Weights of a small GPT-style language model, trained from scratch on English Wikipedia.
Size: 11 layers, width 512, 4 heads of 128, MLP 2048 GELU, vocabulary 8192, 43.3M parameters.
Architecture: LayerNorm before each block, learned positions, no biases in attention or MLP, untied embeddings, normalized queries and keys.
Training: 735M tokens, 5605 steps.
MLP neurons of a small language model. Each row is named by its layer, matrix (up: input weights) and neuron, and shows model dimensions 32-95. Each number is 50 + 15 x the weight over its row's rms, rounded and kept within 0 to 99.
A block is one neuron, or neurons of one layer that tend to fire together. Before each block is what it responds to, as a language model described it from the Wikipedia text at the highest values.

Responds to: Determiner before counted noun. Determiner-like words that precede a quantified or ranked noun, such as possessive 's, its, ordinal or number stems, and quantifiers (its 31st season, the club's first match, every subset).
L8.up77:45 42 51 50 95 44 56 53 33 67 33 50 55 67 50 33 38 36 42 72 55 24 57 37 64 85 44 56 54 60 70 35 59 68 55 30 29 39 35 47 61 76 64 25 63 51 51 42 47 53 56 54 49 67 75 30 24 72 63 46 81 52 52 52
L8.up126:76 49 53 26 53 59 39 60 40 27 59 86 42 73 60 51 56 41 61 65 36 46 45 76 51 38 52 62 53 62 31 67 25 63 66 47 43 55 33 21 59 87 36 50 58 40 41 41 49 80 47 25 53 79 41 45 41 56 48 27 30 43 55 87
L8.up577:37 33 48 43 64 52 44 66 68 69 50 76 42 49 49 44 33 45 75 43 51 63 40 51 40 69 50 44 53 54 80 15 52 66 35 46 65 53 48 46 67 57 70 21 54 47 75 77 46 42 52 48 84 50 35 53 24 65 50 63 69 50 69 59
L8.up590:49 48 23 23 76 41 60 78 57 43 50 63 46 73 38 67 53 41 30 46 53 59 57 37 31 15 31 51 48 27 40 47 59 41 48 63 69 64 39 49 70 63 51 43 47 71 29 63 52 47 50 52 71 56 25 59 44 39 47 35 38 55 32 57
L8.up955:65 50 34 39 92 46 39 69 45 39 72 55 31 62 69 69 66 21 53 36 18 54 48 34 45 52 39 53 73 34 51 46 73 61 40 38 64 50 45 56 57 66 46 52 45 37 61 65 28 52 60 63 82 52 70 40 30 77 52 56 36 42 62 63
L8.up1115:63 75 40 42 58 17 42 41 62 26 79 65 47 56 62 24 50 56 49 53 30 44 94 26 44 53 45 78 49 45 40 35 63 60 38 25 33 42 55 36 37 85 43 58 41 67 58 61 32 61 63 27 70 44 56 70 35 54 56 54 60 71 57 51
L8.up1390:71 41 51 55 67 47 40 52 33 27 27 16 65 58 44 58 45 56 68 32 43 44 43 42 42 53 18 56 71 56 63 41 75 72 44 48 40 39 57 49 57 68 69 32 53 60 49 54 45 57 62 59 63 15 40 40 36 67 57 53 72 60 44 41
L8.up1848:66 79 49 08 53 46 62 46 69 54 28 28 50 67 48 50 19 54 45 42 42 56 43 44 40 64 76 42 61 46 71 35 40 63 63 33 73 49 58 49 27 57 38 38 43 39 55 54 53 80 46 56 64 73 66 46 57 36 60 32 45 55 26 81

Responds to: Surname start fragments. First word-piece of a surname or given name after a first name, mostly in sports tables, results and credits, e.g. Gi(guère), Rah(al), Joy(ner).
L7.up238:49 76 14 50 80 38 53 39 56 39 33 48 49 51 35 42 45 66 42 66 49 58 64 13 91 53 62 60 84 44 63 49 63 20 49 57 71 55 53 26 45 58 72 43 44 68 35 73 32 67 34 50 55 28 30 69 36 54 44 49 51 50 46 33
L7.up1645:54 41 64 43 52 51 65 56 46 33 33 74 28 57 48 76 26 55 52 61 49 35 54 36 42 47 46 45 82 63 55 63 33 27 80 37 77 72 65 75 42 59 64 27 60 42 47 54 36 37 53 54 51 27 60 63 50 50 58 38 51 33 39 54

Responds to: Main verb after subject. Finishes the main action verb of a clause right after its subject or after "to", often the tense suffix, e.g. plung-ed, left, bought, to write.
L8.up7:55 33 68 46 42 11 64 54 54 36 41 44 46 78 46 15 50 41 49 54 39 39 73 46 58 52 31 58 53 66 58 40 44 73 72 59 78 41 82 42 51 66 64 51 52 46 35 57 68 48 69 52 37 33 25 69 36 42 32 46 59 50 32 22
L8.up22:60 38 58 49 75 45 59 51 43 50 48 39 43 64 47 23 58 41 68 59 66 31 52 47 83 58 19 71 49 82 31 65 45 35 86 75 67 38 55 82 61 59 43 57 39 26 38 61 63 54 66 26 23 34 46 79 32 34 49 28 27 79 64 25
L8.up368:43 43 34 67 41 56 51 52 71 41 54 57 35 47 31 42 40 51 83 59 36 59 32 45 58 69 13 47 57 29 48 60 50 53 75 70 66 39 94 52 58 49 71 31 67 55 46 57 62 71 41 42 46 30 50 57 49 74 50 40 40 50 37 58
L8.up839:56 50 38 43 85 33 36 77 56 69 58 29 48 43 19 36 28 52 73 64 52 55 37 44 33 54 38 35 51 54 44 51 65 21 53 59 67 23 46 39 63 53 66 40 41 38 45 66 43 52 69 53 35 52 30 75 46 19 54 91 52 72 44 52
L8.up850:56 43 54 47 31 40 49 31 71 50 46 32 56 50 36 35 78 36 62 59 64 51 62 57 54 49 56 51 45 45 47 63 41 49 42 76 80 42 64 40 74 29 81 43 38 51 66 71 47 62 44 38 52 59 45 54 66 61 37 47 41 78 31 74
L8.up1453:44 29 55 45 34 63 51 75 51 56 42 60 66 55 19 54 53 66 39 41 63 62 69 51 51 52 61 48 46 15 40 55 64 39 42 54 57 55 58 50 47 85 48 62 51 79 22 24 55 44 25 25 62 28 21 35 27 70 44 67 67 80 31 50
L8.up1930:52 67 37 38 59 38 58 56 52 46 13 64 66 54 79 40 40 28 63 51 39 64 70 45 49 35 36 41 53 43 53 29 61 80 43 69 71 59 95 73 72 42 41 58 36 21 29 38 31 40 59 41 53 40 42 74 28 27 32 21 44 89 37 45
L8.up2007:56 52 61 19 70 48 59 64 59 34 72 37 42 50 29 44 59 56 42 67 46 52 51 71 43 53 57 44 20 68 45 66 58 38 83 56 59 70 87 70 49 47 76 51 37 45 65 57 52 58 69 43 38 28 43 43 35 62 28 66 56 82 45 56

Responds to: Main verb completion. Tokens that complete a clause's main verb right after its subject or after to, usually endings like -s, -ed, -ises, or whole verbs such as share, consider, show.
L7.up1009:71 29 71 53 63 58 70 62 71 47 61 27 49 69 61 22 44 51 68 55 56 42 58 50 62 49 17 39 54 56 44 59 39 46 80 66 63 51 80 53 30 71 77 39 39 24 24 62 29 56 50 31 49 31 28 56 50 39 41 32 45 68 46 37
L7.up2005:51 45 55 42 58 39 43 91 71 42 77 55 68 31 46 51 42 41 54 67 48 55 50 46 37 40 38 49 48 71 45 50 42 50 74 47 70 62 61 63 50 68 61 43 51 12 31 73 60 66 51 47 57 36 26 62 35 48 56 41 67 67 29 16

Responds to: Before superlatives and ordinals. Determiners and possessives (the, 's, his) right before a ranking word like first, ninth, longest, largest, mostly in music and sports records; also ranked, released.
L7.up327:53 42 45 62 56 29 52 60 23 47 34 45 42 53 46 37 40 55 76 61 61 54 37 46 45 45 29 33 69 57 63 37 57 52 36 52 63 84 77 14 54 64 60 43 80 73 48 28 51 58 39 59 73 67 55 70 56 67 36 21 24 33 54 74
L7.up625:85 59 70 44 53 73 40 41 63 34 93 60 47 66 71 54 51 47 26 47 30 83 36 51 66 52 56 41 51 68 59 35 40 47 58 45 41 75 47 42 90 79 49 59 47 71 54 45 59 53 55 43 43 57 46 57 61 52 74 52 55 68 40 63

Responds to: Surname opening fragments. First word piece of a surname just after a given name, often in lists and tables, e.g. De(Saulles), Bre(nnauer), Ar(pino); also "the" in epithets like Paul the.
L6.up674:57 74 50 45 65 38 29 69 56 33 73 71 41 63 32 46 40 49 47 56 48 49 42 42 55 65 34 43 39 44 31 52 45 40 69 39 59 41 48 52 50 39 59 45 18 38 56 74 50 91 57 28 45 51 42 53 45 18 40 29 41 47 65 54
L6.up1080:73 74 33 72 52 35 34 50 44 56 32 66 48 57 35 54 44 57 35 60 50 42 54 34 44 47 53 71 72 64 62 70 69 58 53 69 19 52 53 35 46 17 47 25 30 57 63 73 22 40 33 39 65 38 66 39 59 43 73 53 40 51 46 54
L6.up1175:40 34 45 53 43 15 58 48 28 38 66 38 35 53 67 48 41 70 58 50 36 58 46 24 33 76 40 54 28 37 21 54 45 45 64 37 62 58 48 57 38 48 63 69 57 56 54 31 54 49 56 34 58 33 43 83 25 59 28 54 45 38 55 50
L6.up1922:50 82 48 66 46 35 62 60 21 39 42 67 41 59 39 50 54 54 48 42 35 38 56 59 57 68 57 49 55 63 36 47 54 40 77 53 66 65 43 53 54 62 75 53 71 58 54 53 59 37 44 44 64 59 56 41 47 32 58 64 47 74 36 32

Responds to: Surname first subtoken. First word-piece of a surname or second name after a given name, often in tables or lists, e.g. Christine Maj(erus), Ken Cal(vert), Larry Rou(ntree).
L8.up108:46 70 28 51 55 62 37 82 57 32 64 50 39 70 49 17 57 32 55 63 49 39 76 65 43 14 53 58 51 41 53 74 69 85 81 38 77 60 69 75 56 72 29 53 64 47 45 49 43 61 37 42 28 50 50 46 36 27 50 31 62 43 74 51
L8.up302:35 54 56 41 21 59 48 51 41 46 45 57 46 70 40 77 20 43 52 60 49 47 60 47 38 35 54 81 38 66 43 65 76 56 48 55 44 23 63 50 56 61 32 41 34 56 49 52 48 63 50 49 51 72 65 61 43 39 47 27 50 58 54 67
L8.up310:47 79 28 46 43 52 64 60 61 27 57 33 32 39 42 78 37 32 41 76 42 40 67 40 88 59 66 36 51 49 40 42 58 57 57 45 54 39 62 74 46 55 62 43 31 29 68 96 61 38 46 28 54 68 67 63 60 62 73 55 59 65 41 61
L8.up479:44 67 54 75 45 44 69 47 72 50 53 55 41 65 56 49 87 36 46 72 45 51 82 53 47 50 71 59 57 58 48 44 44 76 58 37 55 64 72 57 37 47 25 69 22 41 40 42 30 28 55 31 76 37 70 51 39 51 85 27 61 53 48 55
L8.up643:40 21 36 58 42 56 43 55 20 42 43 70 29 72 58 59 26 39 55 62 56 19 44 55 38 51 73 29 53 57 27 59 68 42 46 02 40 31 62 45 56 94 51 46 41 39 32 74 29 75 44 40 63 51 41 61 60 31 54 71 70 51 61 64
L8.up967:53 35 40 22 40 40 71 30 50 52 46 35 31 63 48 38 60 42 79 58 43 51 35 66 37 66 37 67 67 62 46 53 51 72 71 19 49 51 76 47 73 53 48 46 61 54 50 52 40 73 38 29 41 41 76 50 18 46 73 79 51 48 41 74
L8.up1901:40 38 67 20 59 37 20 59 44 58 63 38 59 60 49 37 40 20 63 58 84 43 65 36 54 32 41 83 54 37 58 66 18 52 57 64 69 38 72 13 53 48 65 36 52 34 57 54 58 67 48 44 33 53 35 51 37 42 50 55 30 33 82 44
L8.up1957:45 76 70 33 54 48 21 65 38 60 75 41 66 52 44 41 71 50 50 72 59 43 50 50 56 51 51 44 64 60 61 40 38 58 54 57 53 62 82 51 64 60 61 27 41 64 45 74 39 53 75 40 66 72 27 33 55 42 47 47 29 16 44 42

Responds to: Main verb after subject. Main verbs and their word-piece endings right after a subject pronoun, name, or to, mostly in narrative text, such as insists, refuses, noticed, wanted.
L6.up350:59 37 68 56 49 51 52 56 64 48 51 41 74 75 32 48 41 43 62 49 70 58 57 42 45 59 39 34 49 52 44 27 61 65 77 77 59 59 86 54 38 55 81 43 52 16 35 55 45 61 58 30 34 35 57 57 28 20 71 46 62 65 43 45
L6.up1379:55 32 72 52 40 49 65 66 64 51 57 16 40 55 60 36 58 47 57 63 49 50 66 44 50 56 23 49 40 38 49 38 47 46 70 80 42 43 99 85 33 48 82 42 44 29 44 73 54 36 60 30 59 45 19 35 64 38 43 31 61 85 50 33
L6.up1766:59 51 56 59 43 67 60 50 38 41 34 44 36 65 58 49 65 49 53 64 53 62 40 56 66 71 35 59 42 42 47 25 58 53 66 63 49 43 71 58 66 35 63 16 45 26 40 22 72 75 61 32 48 48 43 61 27 30 62 45 45 54 43 60
L6.up1898:48 26 63 52 21 43 39 69 65 38 50 65 53 48 62 46 48 64 63 77 44 71 42 40 56 70 25 58 57 59 50 42 44 45 66 64 53 62 87 62 41 42 81 56 46 72 47 38 56 74 58 25 48 42 56 49 40 46 53 33 51 87 26 32